config = dict(
    qk_norm=False,
    init_std_o=0.0266,
    beta1=0.95,
    decay_shape='linear',
    dataset='wikipedia_en',
)
MLP neurons of a small language model. Each row is named by its layer, matrix (down: output weights) and neuron, and shows model dimensions 32-127. Each number is 128 + 32 x the weight over its row's rms, rounded and kept within 0 to 255. Numbers have three digits each.
After each neuron's rows, "raises" lists the tokens whose logits its output raises most directly, leaving later layers aside.

L5.down1363:148188131101120058125099093115124049080144160108113042161121129140110129108135154104127115133121106110068087156151154053131156144162121136123104119180103146096111115093106138097093111108164128149149125156091079128126093157142148129133135097128122099125111141146120093155112150177061075106
raises: " away", " anniversary", " apart", " south", " east"

L6.down114:133081114143131162131144198147062125130113167134190150152127110145102168109115148203161071160123125164150139119165097130187115117103083201052106136154193157161142165134096109120140078129211122123141104129109080102179133113130088139102116208145106132104069172146123086175125135147169113156
raises: " into", " across", " onto", " against", " down"

L5.down1392:127168168146078155140131164148090181086117169163128102114171089127118035106090134087057168100122114131089153121154126097162122108134067172115154118185117086160128143141103149138150164159163126118174128053072107151150140164087115153123081125090180178077134208177139173127195113159089093118
raises: " us", " Us", " them", " you", " You"

L5.down701:215191137106112092103103122076194090141144163175135094067125101073112080093138132090158127199111112154129150187141131166121142172135131153146118138062077148172153138072105152095113160157181149105162134151104136101102130133134121152180167182161145095145169158140086121091091132106176110081
raises: " other", " others", " rest", " season", " world"

L5.down123:104092141090147132076124090106149108130149121108190130124100087134138119139085110155095097022113161135138087118110143123114127113160097114137215112137142141122123132076103115116104151190116204109124159084120032154108112084081175126098095121084099091136129118210112124114167152082106143107
raises: "ately", "ently", "ally", "ually", "ically"

L6.down1886:113224129083151085075078101105121118145130173157146066149122125097052167144152159146205154132170169109150155131138128124171110124164158199175121168116118156131073155126135117131175084150122138090132135122166118144103154119143134145092094137149093063101106133134149128164119154172135068122
raises: " off", " south", " east", " west", " north"

L6.down2237:175191139140127135097152183124182136135090139149114177125107079085163183158094135166197144137168190209137094090176189152115188107159115107124165135199109172126120155103119126120173093143098105127120126103139094164072159123135166122134141107156153085100144096146154157127143174102134121131
raises: ".\n\n", ".\n", "\n", " because", " due"

L6.down2057:169074105063130089084120116166118084163135101111122132149171143138118092171084165110147090103120128157087144166138137151137187152162137160143115181142103147143134122190134111134112122115147154180208093110134114137109070102147081104043156103170113147089199131101073138125137121209112147110
raises: "s", "es", " range", "les", " decline"

L5.down821:156161053128131186103103079142113137148115108118161141155130170080154076186157128138140110103175105116120152196150155088085077194121146146146087097130087075135106073137151158109154153162111133104122097108131151140108146155108165120118199179075113159150125088159143109110150114169090141118
raises: "ing", "ring", "ising", "izing", "ating"

L6.down2048:168118098096142138144123120159143125125180144114096101097110141082110152140174105141094145179191121137162191108120118110131152134146128076137123126116138114128144096124190141103109080087081092134191079194100212087100137136114116146120167113143143081144138148075075136097144145121135126130
raises: " others", " other", " rest", " remaining", " deal"

L6.down1970:154087080124125181108135179076129102155141148128147104155110122115130172172098149154147108099151151150131155141085129098164138150132132115136113157109122099127118167123098083100111106145124123129112084100136123123101118142142151164102141115114108112168095183182158070130156174135167145132
raises: "ted", "ing", "ered", " him", "izing"

L5.down1384:090172151142152147112092098160139166148110146139132156162065147102144143076086118125202163124102079161140124168150105156140068120122206116129145136152156128133109094169134206197131149114146120083132134140081110159145105107122182118121133155156077163116170214109118122116080178166092176127
raises: " Singh", "athi", " Kumar", " Raj", " Kannada"

L6.down1904:119157088138163113141142017168138120110113117129160100152105165134126182152096124101116184103146121070181118100175097168157166165138135081182160118103075130157148080130125143109201166096114115105134121152122132137098127109156095121097107111093121137121108103119142163164110108114150207161
raises: " joining", " serving", " making", " promoting", " representing"

L6.down614:153139125162116175199139088132123160124112127113152117171063117119108124100123092133171155155067108072112139080162146155124123140125149184090091138190082095125078200151190159166180138185180109145114116143157133177150140152170102114073165130123129111113119135139167174134154072084151080105
raises: " August", " May", " February", " March", " June"

L5.down1917:171127109136101138150134124160109070136147136127138169105071101204095198069099168164168105121214160164124109123121123114132092124110178060078184111130148134109161148086084127070083118097176162121114128132127092155160142132077137150121096118169086106151113153155124147133169116174124109116
raises: " up", " a", " another", " an", " how"

L5.down2058:162103171120102126140078072098126148174167157113144114123102134083170140109178111170133148147169135110112134065122135139135188162122125152136146093192141127162122141126086171140131124105101103050163109110079147195092079151163124161138125110121164144087089138093104168106173142131149129144
raises: " April", " July", " September", " February", " August"

L5.down188:077143182145095107117111128091102168136139173170159158089086099088117109161098107147131179147175160122166126080186123114200140123100090104151180119112116106136106175118100166139131132088112175109110089142144129171104087137125114122082071129103119092117123079126150132158084095137096174156
raises: "ests", "omen", "ise", "est", "oms"

L5.down2203:070161129175133133154156105105118135082106114159088110127150117121111159105112108182126097069152144084107183117143117199088134111130145117097161191144124124148093096098141124128126147074124179146075167172155115128037119085129159128146135097141104150134078102092171170109099114169100168099
raises: "ent", "ée", "ament", "ned", "it"

L5.down621:168142095105095140160100100082116053162089135156063166109127149104173080111154136105189131099124117140149153168147134140077141188101125124148093106093099174106128052110118141140100111115157162191161144122114144110165129110148130106127140085165078101150176146129097111085124155124135129145
raises: ".", ".)", " .", ".\"", ".\n"

L6.down1299:167097092090175063129107146185072139102167054141089197103163151130102142117113097156101100125117099106105141122101101168067180171131195166105083145111145127178152118119118168119147153186139099162154083131148082086126050104198093089114105161137112129130187096139075161147096090125161133074
raises: "s", "es", " four", " three", " five"

L6.down1196:116117096144134097174137090160080082110099156123081148085148068144135167142037154146156122172074115109075109147212171102106079120139134163110148154123161119161151157136185125078154180148149166152129130169116082134158177132184119141182125126091094097150097132121140130142112117175102131123
raises: " into", " onto", " to", " be", " from"